Weights of a small GPT-style language model, trained from scratch on English Wikipedia.
Size: 9 layers, 3 heads of 64, vocabulary 1024, 5.51M parameters.
Architecture: LayerNorm before and after each block, no biases in attention or MLP, tied embeddings.
MLP neurons of a small language model. Each row is named by its layer, matrix (gate and up: input weights) and neuron, and shows model dimensions 0-191. Each number is 500 + 25 x the weight over its row's rms, rounded and kept within 0 to 999. Numbers have three digits each. A neuron's up and down rows have the sign that makes its largest values positive.
Before each neuron's rows, "fires in" lists the words (lower case) most often at its 100 highest values on Wikipedia text that the model never trained on.

fires in: "the"
L3.gate640:492493491489482498490478514475484541499540474488476533510505472442505513518545500517495515554506487559490496541496466508481506485505480482461504520523474491446491470523452493513506537491480508500528504506492492460477531512503494504460457507516518519501444488473464542490497521527502474491499523540482533476476503522461533536522522505477491470518504490509509477448454506472503483529498501502518513536449552515576470509497518474454469518533503488474513497526495517485529493513561522495510502515509488435483509507525485522469494503487505492491483478550491507491478529471509476554
L3.up640:494482437418502501485530483521506497524574493510492511507455439527488477520499465473512486507542509492527450505477558536551463466497484501524511489511505485515506503533507463504554533495541516566470499495498520479530487467490517456508525541524467492527509491504496501516499478472526521503500480468455463493495487539519506512504458463520532475492492510477497501501481473484535528508478533523468516513493481500536514496532523535483507490502491474518506521479466485464499511520515484506512514453501506491502510528450520535516524476483507480492468509497502518479515460494463491527

fires in: "records", "final", "released", "score", "series", "release"
L3.gate662:484493526492488498478494530504465561455490518498516493540530499511462532501526498528516497497463525505497508516520492495485481507515485487465474490458497528502455480493505478518470555520480500482507496482484506511500497518493511502475489544514528477446491474495509502540517539524524478475512497519513499505523504500521509501495516467502471544484492521457564490479479481507516522496518481450479496465499499465496458542486490509525487535566449496527491537479495486542525427504519459568466529516473483499527537522476481536456468508499534499465514488520507515484461534481532466485
L3.up662:502487520504532477479500461461456489470494506501492500492458485493487452520502520497491498538527494507480500473526494509482504511526507507492494520501510502522542516499508504455460493494468535490546508485519460528529528534480509466506562481518497452553493495512488508516492482510523532484527480476490547534518500463515486474557511540511460520450503530539479516530485472499518467500444539493470507497481512518525501494501528503507469500504504529475523418492474480454528508486455517471497499500523477497437537487516464520538479520517533494501514497545506522504508446471495477521

fires in: "was", "is", "are"
L3.gate284:474523518483478459505467514506539511477503494528455491507528490527506507502522499517466535484486472439484465501542469491504545506485580554489450504479524514521507468513513518478511478471490479523442515500441518475481492504538453506507499496476517508500526503516481486532519532506476523490498483502490484502482507503468522481535520520495513486480495473520510541468544540459529471499517504535518480482472521485486495481529513453515468487496504533491497528475529467541476482486455467521514504537511506506480495507506471552512484510519501512532542455529494455503499553470479473509
L3.up284:486496478482465467471481477534511506466483536481471508485473499511440501515457470495486494436470489484499506506578477513542540510513518516545499528488502495515490502508468481455504483535469513507521507509481477495531474501525479464558456494526500522510496515490452539525465498504498497527502472494520476521472484513544532512492459491471520512524497503476508531531538476488470501508485476514478499501472435482482504496511495482534496542475527496534553492487520500523526498494531457497493521505529513504479519516470520521511495495468522503527491539546540491478499541558509452486

fires in: "their", "four", "three", "various", "fourth"
L3.gate700:528521484482469450450546493507483491528506503486485511519466532524482503549497489480484528470557484494547488536515454505482483507512481500479520503514484480477487545506514492527458481513504511529476500475502483539499503507511500495439485523534480542512476486537511499475519515503493470542518458554522491463487507527511502509495530509499521483491498485510542506469500436504482506525477503489487492485524493456500481520540479500513514522500538471489544517457486502506555460497469541498510503444513452493508475517518481511503464492502532442451517497556504528519473507529540493491
L3.up700:532492525496490498472482506494523511504542507472497513507495537509478526511484471478483534455447529465489483480537520476526555489509526509493503486547496514481517505470484522463495504524514440501477513532514476539554478523477505542537510487504499478531470499502501532478485465453477464505544470484514525503448468542462486486466494481463501510483459479501529499456468515481489540523519487529536498509562492438512475517482468537495533511496489469525522506520489462501526515530483516473458502500508470548477513472489527522518485518527525496504497483518500515530505519534480501526

fires in: "february", "january", "august", "june", "july", "october"
L3.gate654:545494518504501523505461528512509488539458513503482503490501476484504513506523454480448531511509506487503468535460495552510484555514498496476547469451491471533511489461515560497488478473491464489503501432545532503510492492503497494494535516503541521477473500499471555496510494514527500473496498462512457467515502516505481490478514470530514533514502490501487490508524549504535474533501448453525511462459507472522479495509541519535489499482518454475512514510508504557482461488529486458511518460502503504531472533509482503506499520463521521484509503477486543534513496485508462464
L3.up654:492463501493476485508487531521460495548496506458475560545499506504487433528513500526470513522538487478514527499524504477497508498480477511520510491498503490567442488468467548539524474491469529471479484518513493470496472447467490521482530523494524448499481518484516510518526444470486465516491483497523460487483488499499495513492498478530496471458532488534531519507497530490472493553527501526530546464476520526501524538474522474510489537494479500533511547500509511496456471542510496533491457479534506504504489493483493507504505472509540508480492469546481538490520484496500475496

fires in: "the", "a", "most", "were", "their"
L4.gate250:533513521454497511530508473569507483514518505496482558474468463492539508508519474481511499499521515506501477519473462515529481459478496515495515511505563517484461472502485512499513473478478536540499490518471491526507468530532469547468508492498464516495513491491530538491488518493499514499469466513518522486447487513497517522520454504482570501509528555482494520512490509494488507506502502449531515530509493499568484517487460478510472513509489494496493518449532509519508475536517485470476490554482504443501447503524485528513475541462512516471495486485488475521473457499530472511
L4.up250:492483508476490507481465487481572487484546485543515513480508494502454470519472483516500538510526517522455482518531468504489476516515501502537472478538491480534493478528540522500512512497493479528521518490508532498490441456538497512564498486468505504494504475511539486491501481514520511531525456492501499505519512528536478500503430499529499465472507458458492475485502509528544504516431530554526490549513499519540477511515522550520480510483542513511502516493483504463482517515539494510509462469485477484522468525469503486466466518513499479450518510496484486484496469500489519468

fires in: "had", "have", "became", "become"
L3.gate285:451505529476516526499522486417481522478502523484538514484547454514506478464547520480486497494496521524497461534505507479493534549471495487504509501489484521489493461454474461484495540532559509458497512527471450481475491545439490541498490502491495530498518543496492545482536475532544495492542473514506527499471487498479516503498508502478500535501514529533514544519491527510454500489508516498498532526461497534516471480523531509528500479519490496518476511436479494520506502524503471491489496526473495471450484447510523507476479528502516459510497529525499489526494488501505511497
L3.up285:509534484467533562538491490480498465474500505473511519489502516503505497517468557499504464501496482495516522528479469498480497537482512507503491534500450533505507493534518516454510452477493505494519491485473531498491508495524510483478504481545451535494508503493554473528518484486548509476512516460487475550515496533506506512501465480525502486495495498502464512486516509502479501460542523521490468545480544484523476477484456499505489451527553575463522484475551483509481523501484498485469474507474494456479498451509509472525554490517487467474534529512536524492520489512478477468

fires in: "june", "election", "july", "elected", "billion"
L3.gate241:495519463496473506462492540500547542472510510507519473496486455512462516517528502515557498462527473524510465497502482522490562516451488538487496481541508517466488492475524490490453476472479512542543505468484511486495487501491529530504487501489517509531464538460439496511515475490500482523480527513499469507516472477504494565487519502466481483525516530486501520516542493510521490507520484477514500509467523553466471519529522499483537496513512477491464481507546488491500489491462478478507522488514506536481467509517464487464512453478494522505471522522560561493447489506486501520
L3.up241:490505486487525534480504504503521446486532486518502528529523533488518485459536456531494529541460453480466482472506490528537517482543539497474510474472510491509498499469513482512493560495518500556489517468498512526466516501449504523499514515537494493474500474492548493462434544476501503468520475503505477484501476503458515478500475475485491473510499503496454510515496530489532495492530511459542503488492524517530562509518468456531511471525515482501499494484504500490468466502491450574490545498539493504529526491489501505512498488504513491504521503482495463524535468487450467509

fires in: "united", "university", "union"
L4.gate478:494528496470492511477521488498458488503506544444547508500524515518501523484492526504490532476536463470524535491501486525488530537512494509479502487459510482471511472506505530507483497533539524464506465488477523511519500531507482505476497517532512488483509506468527497483546542504496515532530493488444470487518533470505475497454525517505426450528546470457519510464506471486468468551555477510526486480510494492469493522491482492490497487482532452539491489496488528510498520556536479541486524505528518496493526486479488522479484467494503514509467460485525468495477525479514561479
L4.up478:466490496531488473500517481465459533495502492490521482488487536512480485550525504456477517466503526457532527461501527462502482509497517476470514457505493493473535532465504457517493495521488517509502507498564505504522481494484500510509536479518508503537500483479465469507536489511479508471518540536469532523506514519534504482490551506471452465516480494516496520446491451532465519476530462439524523506514514499483514510480514498507512508505511505473502488478550529525544476465466518530467501514484472527494467499509511512492569481539504517529503518511497535467438482485530459499

fires in: "a", "after", "augustus", "against"
L4.gate314:468494521524465508497435481509519491513456542499492495486464510516546537530476506508459489492523498516467443519520501511485511513516518475497491525510504496534513524492518535470464479512519548501528488517475508479562522454513516476475553449485490517495503485493485500527466512519463486490511543519495473435550508508481484480553477486512490495498510534533488500505487508518514476458545499503492525441433487475515525543511495523537485490538521464509509507484511491526456495488507507479478486493506524502456512501496475475528483511526523485500485481545533465467487536505483469506
L4.up314:508514489460534535503489466437507505480543483497493479476484521508472512500517549517520497512514482542500506483525479492467518531508497500542512541514494532485474491528500477528480498480486472509493509489498484512480483472513475542539476549477480530452507442462484529498570539463516476500492521508540517485527506500503514517477495530501478511485475482520482512510507522498487526480517510507515449509501523567509504496481440486507533512503508517509521509509504490441473555508493491510470510499527509442531511497440462471476498482444508496481523517522495487500496472442530518538

fires in: "a", "as", "at", "it", "after"
L4.gate460:486507490469526476490531482486580500511518548508463495484473510518503500507488520460499532498526478490474487480489516469497486488477536489504517507552462449555531524489461508507470469498531517455506510522497494489497556469493536467500527483489492522481500472508513450492505531524541509500475473496477538495550507457496497503502471537513491497478469497521519531507486495565496482484495511475504561448463495529476507466493535496483507501487501485502494478504546475510474506525522479511539469551522481519513504488488496451478490508484524497506494482548479459502564504470538479496
L4.up460:506496546461456517501467493471494479544477487499510476462489502502462487502512493454465495476516520506493490445485543477517482536506498490506514505526489482490499523527477476494469501531528536524490504459495513435522484501506487523509496509524510505463506510499472479526538490519478501512535524512513527499526483505535489497499526484483510525494590512471510507452535524507553460536520529533531464509493511514518493461467501500524539506498483449461506576492530534536470492464482512505547454474520493518510498478488482485498496500527494505502528446494508460500500489476491511452

fires in: "the", "this", "another"
L3.gate19:546495490477476506515520484515507446457532475526495486483521475510473507511548503478530550524527520505549493476502494499434496475496499508533522460519499469498485521479485491440478468564461521482516479517471494514502510515490511534524475496448511524513529485502532511480547531468520510521519532486514512520507504494440511496498483475502514479487491512488497457503471464510501487530497485509466524534523510504541504517487543495448538534521518455482535464444528506507517464491526453500466493487503541472519501536500492528482492491474479487515475497561476482486486512501532497508
L3.up19:500516485452504499526538497553488488469528480488480480540479490510513501532511495514536521508517483517508485492514516470523455514507511486496480526448503506477483518528458507510488506502509499532490499465499470496481549527518494523497532475463471488489533493500517512508529505495501516539542483533510474548531491509489506500450494488500495540494465517505512498500463473521542463516480490490495475507502483474480433503546482513483520458534482560513529552467478518416479491452505482525539485481499467482462512550507513517488501506534483478496520519488483499444481489561478512530

fires in: "1", "14", "15", "10", "11", "12"
L3.gate469:479473473524472502496483517487460462506509472444508506464517496531495506504504509490488522490527516497487521502511513465524482454514503490486508452490523491533494477525488516501490525515519570516526538535546505519473487471492512455530546491509496498532512497518508467482479449479480550480474499500489540499527529509502437538476503511503500524496504486486537498520559509454504476481525485515467502505488509517529455448499506480517501495511502542506474492497484456497520452536510520478511517521473526508496443533521483544514483508490535500514488492566483477473419513524491484487
L3.up469:507531491495506484483471466443526474509515448495493510492499537466509492508501511467495498462480468518445516492516489506494489475521537487505506514498468503500523523550496496494465510433480471522523492494471498523501468475540532496506474495528532522463483463533498464461551504535517539477522465492531503506507490509513529455483494466485528499490483506519470535493486533512491499535509533512487453475505533497547546510523487491476502480537545496459484496537538502456536471508492481529507532499512480503456499481475493515522515503483462518453537520494496523471544476549501477544

fires in: "war", "warped", "1", "house", "12", "houses"
L3.gate220:492457537459512547509532530489477534506438495469558480490491521510510538502500496491457466497486492527495499504521463493489499508458535508534489475491486488447502524500521507526460473448526482497524507560504469514517452506457497480459489515540519556526492513468492455494507511507490523514493522527504517490509493503491503493490531551527529513506554552499449545514495509531468471518527499529505502459491490471531488455481517483473501510492514505478530540469476528473490469484488459504485483517472523518475503516503515523506521491494548498496458496522524491534460518474501497505
L3.up220:512501518499518521476509485487506496512463513444555498515505513493507484498510471501479489509479523493489515498503452528481489511543507511497530500543537425503478505499498516488504502511469520486558527497527520501485498496478537534497462475533531507525476512498487496488498432486507485499484514494493503470448501472466521485490546494501485532438554502549444485527506491541471470495525476490462478500483485506531473491455485496500520476513521511470471502505533491442512479491437542510497528518527533505512534508501544479513515459526479485460529503515533512491481489499526463551

fires in: "s", "is", "goals", "ground", "troops", "c"
L3.gate44:501483469512517505542545469501495518465512478504437465514485527480483502477529471539512531517499530501478505492501451476484515508498520515488489527505544504519505502525481446530490505515533513505501520531464501477556497507518473488527488581538536482497467494458455512522513512515498474504478495516545521458503495510529516505506516494494544495495533502471500517493547480484502514435546476489493514506478452515463533473491503527521538505502494465477511502454534526527540481501460464465507497484517474475510484505467538515487488488513472489488479435499513503528503545481533515501
L3.up44:487435469501499495519487466492493478517534488535456485508545504519521504517478513519542543510493490519492512507505486490475541517527477550533493478517514538488485480479533491498500517437508491524516503520486524451512479524542497508514483529465536522499483514525459505545477464490517509514518470515508520491470474527495480443512426549491492504532543554468507516520498501480485504459514500535537495481459487516514465491500501497464469522451510491500529449469508494505504501485479497521508511494481447528490560483480474505500529516496496529502522492497448505472485499515522450492

fires in: "his", "their", "some"
L4.gate278:514494522505520495477527527512542523495535475463466493534484496555508500441476446507475508506497515534490502495537469535477510519474517508512455503491517529471510499495519481493487507494454502515470456492484529488446475489464528496471518538522510528513493507481511494500480514550547486553509440544470533520481502488509513509502531504522511520514477528528502490485522463472494473482510468452490506522478533480481501484481484435517497496506506478496515515481544538494516500515473547506522506549486450498523502527495461519487474470509503500501455514524439535507456495534483471504
L4.up278:475485492470485479481576485457460498525512536477503476523507494465525512555516485504540496487525495508519487444488515542481479530507513550493477498472536529464524483493497499490530488464540472514574495513506479493508466509513498500492466513505473522462494505497506457525534499520521501495520483513478496521478506503528498482522541494510540490476467539484495491541500542484488542503479474471507534500505484494454487539497497496480452491469485469539546489508472485532546480474495524429474472491508539499514494503456499499503505497508516570513505477515490450515509520486497493500

fires in: "united", "until", "units", "university", "union"
L3.gate291:481505471541533505499508470483483527550538496528533485473478500551459463509473466496527505472547516547481536500497526518478505477486480505492500520532546437521479505476467508470531533522495476483490465480496515529475462487518493485519549530540502487471536503470518457506517487477495503455524487438481503491540504506492509478479528517482455494507486479496514536502542502540454512506588501515492443499517503508471472490499484484465463489506483532524493537504466498505509524471498517507508452526519462522507510486513540510495506517487511519491481533514484501490478494478504515517
L3.up291:452535508504520511485489475526495508544517453459552488461476499528476483508525483463490526493521464492522513466480470481483465487521523494498554474502464447458538465475454535525514468513463479461495517535478534499519467512520492448503484477540515524512515539531501482543513542506517495476526480474483483478523522507517521481515524469514481504505528463451508526479517472512494497486529500525521520474506536520488468497523469508499514529519474509525458555474534531531517497520455514518489459550498467509500514481505493486528534477510471483506487511512503531515501517480501498470

fires in: "who", "this", "family", "what"
L4.gate235:518500497502508488476550478500555470520441460527548484484499460503525506495472498515469525486486480525562528497534509479484514520482530500506518534543468525544518479485502517513530510537473513516496516500461495522479526496505492511526508514525494496487518517495524503475507511454530486482438500473466516492523487512513458513502502562471504462463495509507506536511455467493460544540476474477502492486476487471513515503498486469480496455528474483519532478483495476523545447452516494479468499526540516477504474492550504493534457484515499494513518521457506510459516509532499469480
L4.up235:516475490510429498496504474500515452513503477510505479526495538524457491505521499427467501528487553522501482499512462475514484455501511512523516468509484503501454540517483443513506457474468477464472467476480540536497508490530508503443500465535513495498467543503459503513511523478536513463518484522499484553500509485467531507504500507458515497498474491477470531530474515506508485509561523526513519497490496534539487479469511506481498522450523517483544502496503490525499522538523522453509527486492492515524525516485543504518496530473525472480521497468483538510508539476525520492

fires in: "which", "who", "while"
L3.gate577:461548499491514503491486494551459523508499441494490498493459468496525550544519513511514509540489497480475566539468487447493484487440480485483507516518480513500477475520485473438530534473539510486510494475463469575513539539487484482487514492515495502500512520503513508483455535519533513489471474543506504479464485498504511487504497524483517534458501507491508520546470486564509500519550497482490500539480464494487496473502469497487519490483490494549486526471487521500479523496471534489424501500492541488474505490519496500509512532497497481497497493485490510490461513504490513530
L3.up577:527470483507475512524428518500553498517539497499480501499474575502488517481500487519495502486522470531485503493469464527529508513497528531487482503484515498478510488485498536507505480532475513492509513490541483472473533466497530500520493456489539482465524538505501466523499503512474503494459531507489458461495491548455496484487501516514507531529514497498452535510506500498472472535528517458504485509509541493506524503467519493424488489486522487484453481451507511466450542543537472466482529491509489511465482515462480513504497535520549527487485514539504516497523525535484452485

fires in: "no", "any", "number", "new", "atlas", "animal"
L3.gate373:502471494481492495512483541476491484484501577442522496507465510505498529532510516511500548482527484458512514496453478520459464474475461536469493507487515503500489487495501476477489480542532534515494495476506467505510540507527500494487526469505526546511503488501500544502487500536474514443521485496503545503526557509483500507477498551548525488475489510491524531540526515507501437486467462507465494494501500497469453516485483503467517506501501465514561483535505489490503505493455524478466474499502486548500512516467498467523530497488470523494497464531521505520474509512540441531
L3.up373:514456503462462463488475465537500441505524530543464504484488538537524457492530536511507485477481515466523495535522467485465490475524500499516474518520506507482506447488494503494486476499510488510531514559509510517553506491483505540529532491497469498538538476527520498516513487467563489465515481520533444489516456489475538500478497498474455493488458508511510510483448522467506483507481471542479513493509502461512518541517500515474513498507502494484476504498486560488493520548520511542503486482504504501525507444507512472489510507523507465490493466524477487561514492532517485483

fires in: "when", "where", "while", "have"
L3.gate615:497510531494495456506539482503497492499499502488527458494551494510486522514543528537452483485506470474498464510481503455531510522489475518537502465472455496476534480494503483491489476500494511507477485498519450504485454486494485495521476478474462529500483482531546467507485482520511518490492493518540438469534465468510508534533483489458554490512522521456530489519493505528477533530476524564523491460507498497513508485457492488554516543516501475510523497501480508514497481454533490529522481497496542485473505523468499476465519510513500526498524487517539485519420491513518510543
L3.up615:498464495494478517494539486469498442501460511510518498455535433479518476474506488485469495483504497489491517469452511455522519512506499476518512497525490503509464576495498547484514495500495513481517531519482467550504456497511528482506490496477460533491487497483488479516455466474508492545511485497537476508495515495498538514515488525533532512503477466533532495481507483525481515515516524512496506537514515541533511454498484500524552497523505515489550558452499473504506481497490495509511509475562537437493498497493499448466479539501494528469528479544511462490515508521497471491

fires in: "an", "any", "another"
L4.gate70:510488478516468492457477471486478496514505492488548517513474463473444518503514486476547485514522540480494460500525484492479524505502529518500480484513501546496523483482471487500478490478466530492511514500526497482468502479513472505539466527543512525498539495489477457469487493510556512461508482507495503548489523501501498524497482495500504478493511538536557480464501482506494515512472528504480500515449475489512489473504516548533551493530487482538494547451528535523519501512527502466448477477449497513526496516478501493494550544484454557510499509492521478495453552490514452495
L4.up70:519516499491475479503499512508510521473532534493519494451489504471441498510502520498508512508499499489511499467533512479487538443496569536549500558481536547481521485539493493483486475486484479509537501517476483487485531481513503467485490463518494475478505499478537485469557499481543530520519520486510490533482484483483467450473488488498467458494504522485494454503496506540460477512503503510484492485497492516482466518523490478558503497485558508496461489496539518521509488516532485509567501515531531507497523536498489447450549519503470490489497527497502483495474510459524458457

fires in: "released", "band", "music", "release", "based", "album"
L3.gate690:435488507523513509528501500546513482497471493525483505486482495505522511451461506496499486528499526519522546489506500511476519543512467501471473560450515532491485498451487493493509484463503502511517520445472502536500502475460491541477508506498492488476476470459511459501524501489546513449472491489473524478478523508542483503497491546513497503492505531519523509483549544539526467518467498507477511530517492481504490506528476458506510473481491497478533541454527514473557514546484495533505491510532473492509455493479479516502501525484474482508501535498525527527512493502567481438
L3.up690:465499504474515517527480510472452501479559493509531490507493468428507525498526504480517510485510525502479485505516512483505515480553493533504508483522510507445493461492502500533459546493483492469502492530464450490479542514455507539493476473517490505470498482469517496488542510491502483484520473515502505497537502534523474535521472485458549458453500504518521534507506530515537492498494522512519483449534513472493494473508501524487507483544500488502508438532491501501525515490458548471450505518478487464496553521508509468506468508533520488499454510523493513434510531505511519531

fires in: "june", "july", "between", "junior"
L3.gate550:524510498498538481474503509529552512471530506477519498504504501486511498443532495511448492487527470468488454465469536490481496563527530485529453507534491469500490519483522507496485528486443498495518489485531509523515500477458485527482482489503531451449472496499513514492505478502502454541494529517455463497484523531515505539528516549505524459486536525527528517498498490502480487526511498529511474480458568508461532519504567522521542478502518469497515453517506495467501528500479515527442482460531489481483514493489508513510516478493482508508479513507473512473487507498470484524
L3.up550:511491494519522483491502478516474473538531495503530543538533480490486498511532510488530514516509517493480526488520545495544512519468487546448512527479473460506475490457522460557522505497467500507494469508513486513474514508464518473495543494528523464477546523475485520511494480490537468457532474494501519551540488521479506467477491510500488487491489535494490490500531475457546522491504474450497501521496493494451496446540481533513471484505455514485437479488465524514511546523485451508501495487513514528470450496500520537517511441507489458515516521522514530506511502488511503484

fires in: "the", "they"
L4.gate434:500513488454526497452506546487500472504543508528450488520551453474455515461497493486532503536502534514510506492529519504507527490490545498490516507494507478459501483488518481513510502540474480503443538533530430469534502547491476509484448513481496504483492475512451471490508540472519454532519485493504533517516480537485505474507486502553535518468528465465501495509480462507509506504520494443492490476532470476530516551506513488472475522511531518519481519508495487505500513513529469513506480506490481479504493524496504512538528466493483477516488504468473549486556505474483511539
L4.up434:447490475504495494510523520492470494494491498515538460436489486443467534490508536478546495489469489499473510554530506485514521489496491459519490513464522493512525503519504494540476467492495511472500504488519486514481526497536492538510536481517549448524504501484522511515484444464487492494522480527502521486526505497482570534492443526496507511474521484589505494522506477491505491489500493514485511495449532495493505528499491528491491529481498540512500517477519511528522535496443482488533524522505517443523492488498510542497466536501516458502533487490519516467502438481481473521

fires in: "same", "many", "any", "some", "these", "various"
L4.gate311:551497519472503509496459476526492506505564507514508550542472521533505501465481506510492500490528507517520480504507449516481484485505464489498500482434497480515518479546526497460510470510520515490491499463472438538512513510494476485485550491471507484516527480540529515520499530524510491515559459508489491492531471498458490461499479527473515498482473488493494475476494496489501424516484493512514501534509479482499459531491529512531508515501516504525545524548511498491516513540553513469503512514477482500492499573457499506494516504475488506495470512530485510470436452482486480516
L4.up311:463493454463465468450456490546550494539502529515461482508480543498520505437525507482501517496501520497460506539518477496481505498520536499495520509459519494465514422514485465452481490500497495536543506504550463467540529527493537491488537505470500450527481492528517512516463537521506452506534465484473540475492479498481499526479474527500485511529476494497502473482530516477524482485486472530491501513516484473502486527488476530490494520505511509494558504529522482510519479499527521511511507496502489516554532524472525465490515465515550495494489483489543494489518504516505512513

fires in: "when", "but", "and", "while", "until", "though"
L3.gate486:496455497502502496530545493484524520483469467518533484540509489554515539570525463553496482456511487477513496509521544474490478469473490466500462516487470497533521496522479460518522464529536498499463496463460495545484491518520509521502494480483462513472510544487505519544519489517498494512496549482498521498535467510475468521508519481521519414491482487489483501506455481462481501552511501514532501493509471527512463472544477487497508519526487517495503491528494513484527489504489526476482510517494523478495481460498495495462470519495522562487537508501517509494488520506489458554
L3.up486:494561525508558518454505493525513467496491529458522468517527479506498482498493534498484509537505499508523493489518488528447503502455539473505487486476491498512537500495497506536493538486527481486502516506481527461519491527459453495509520511489426488489554532500475486486507495460507509463485489484478520510520485511484520545498463534483505487456504461509508507514528506489442516503500526470544479510473495518450543468516501489490510490493539508501502499475469506508479494563516511501531479447519527481522530519476460521488480532519493515466487505541562476515483448501474523503

fires in: "january", "february", "august", "april", "augustus", "n"
L3.gate304:484501498496523492478459503505503488477479453442485483522483493489524512490515539485517513570551509448514536509509505516525527499455494518490491490487512466559467491537510521507512462467495462499470524499548518511492517488504530516465515520509524526525507498470495512506484488518560514511473506471462508469537521501481502558507510483482490504466495463537507469464521518529481484504511483493463500495527506475474506504513495465502514513485472441539506500486556550529471497522474473544485486506502460493491482467494478576488482490490501555475504529521468472507499502479472482479
L3.up304:526510501500537450510495557516510468496499508531498476507514523471490473466512497492496506528476480510506527544468515520504489528523485522477525553395492488519505506530522514507517479467490509489481518482538486472468508525515525501499488531542479476471492495485524481496496473488544501468442480473541491512493465514511483484443494509464503526473511513465490537488498491496515445464441563487486529495489488506491523541510499524490477527467524520501501504516506468508548491483509443513503512520552497500508515517496526544503484516534505529530488484515482511457455485482472504489

fires in: "american", "public", "published", "professional", "america", "publication"
L4.gate45:512494477496495519523511488489565481522493494504541460533517511515502471500471520521488527544518466508509469430507520501474513547502481461479470474466552487495538499515490495477476520538511474497534545482484536497533487477517503548511534463490502500494513497511521504487535516477510498479470515473475494497502510498525507525517555526508556467515522471464511487495499522440471498500505476535486539518507489485495484469506527482499515495508501493516481480492526534528482503483429508443470469476472455515515525488494502486534518519535508446500488495513507448525487451469491508549
L4.up45:474517527502536486508561490496484517492448500460528462506495479559526551474494487508543548494511469510472476516485488480503497545492521499480491490529499468518513494464523521505492511473479472509499547485508515496476453488489511480524531553524518498525519514473540470514494529502475468491475540504475518541476508520522503498494519472511487453490523490488486495525546494501477439515507500532511528470475523528443503497503489505513503487483489447489503443516529492489505518470495476514514515501536444447496515520501502506512483543500500470546562512513480457515452496481490481523

fires in: "this", "following", "last", "first", "same"
L3.gate99:483460507540487469502491489485495544526503491482450501527512474496483511455479510485506485497518473507472449499459482515504516486513529541463514470478468497518514460520509518492432491540503501515541464506473482509517553507480484529499461484457488533502509520531503500486500539506509518499524520498513446481561452496506443499522498525520495515474490546528514511535494481496494527483452481485467550517518462495506508468515533506519504526457538484517576483526530527468519449488524541515480490507522491492514469494477502485535480493488490515508521467539511492480494505484487490531
L3.up99:490469483526458529511522538529498483503498527498508470461513503532498528494505483495486569497482517510469510482506502475559482490525484468493482529459476501516513490490535513512502497487561502504517469501472500490485491519513487510524542530537443490520456558463498491516501487478502460514491526540485519512498492462530494496505501527525518462521514505509488511519518520520441478520463441493480453518484473511515468557463499519461498506519530478478499513504477504532497533478510496499507587493452507463492493507507483510493470502515522485474488462513509481512527523481476459560

fires in: "june", "november", "january", "july", "february"
L3.gate282:548456484484467492499485501468515513482482498491546526503521464499500519489490479490489522508519464478509569514490535483509527509452520518545466509477527457513491482521496505452479487502501505499506509482504523524506439490495523494488518508495509477521478494504492526503540482522470526452508513481552474479510500506543470513523529497495502501509553478510483533502455515485518514527499508471506527452482512573535475528548493493505473512557526465550519498545516494468484481520506466499482475514431444489495512490519528491491478449472550490509520496483513498490508470515502477490
L3.up282:502515488458480495523480499494548486486499502495544507527501474532518511525486489505518532520548491508527485474518509485530476513466496514530521536468478458527541499507513562519486515517505531464500489492486533467482523503502491477456522513529485473501502476495498515492516486472518464454477483517531515532491508528490516487487479452503453532468524465489457497540508547519521521506508537487536512505482525466437485532540480468501503514478551488503501543503477510442492492490465468503496462501469490485466528473485544509474519499453489516509498443522496499494526453495559478503

fires in: "is", "was"
L4.gate60:487521478490518447533499473498489530453487501516490532485521436525545520496510468479532522522502482492486497472515511556465515548500513546507512523468458446471526487516534483490513529435502501512512493482511497456512470496457526508484479579522496505469519505495508509486521517524528486514498546535477491495500489545490473483506516489497522490484501517506484499472513523479499493547500500460510538480476471521503527506503471519514487441493480535525493520510497477496502488508507498532472497530471484512473429520475491500481500524487502488501543484557486484488514516430489516542
L4.up60:507500514474469489509497533480509478505458499492468500483497508485468503508523501477524542439540461482492498495497537490453490503484511520489477506508507514460466507466512491529504462518482550542483572553528512477548444482480469500471512480534505493505483492488487521510542506478497493525506477505488501492499506507500492482521541513433529525492485462528505526530572504507506472484509513496480495455519522459501483486505518487474488489482529533577487498502537500498468507508520513513495515452491482569468561526505481517529474500503538466507506489532500476498506474488481507507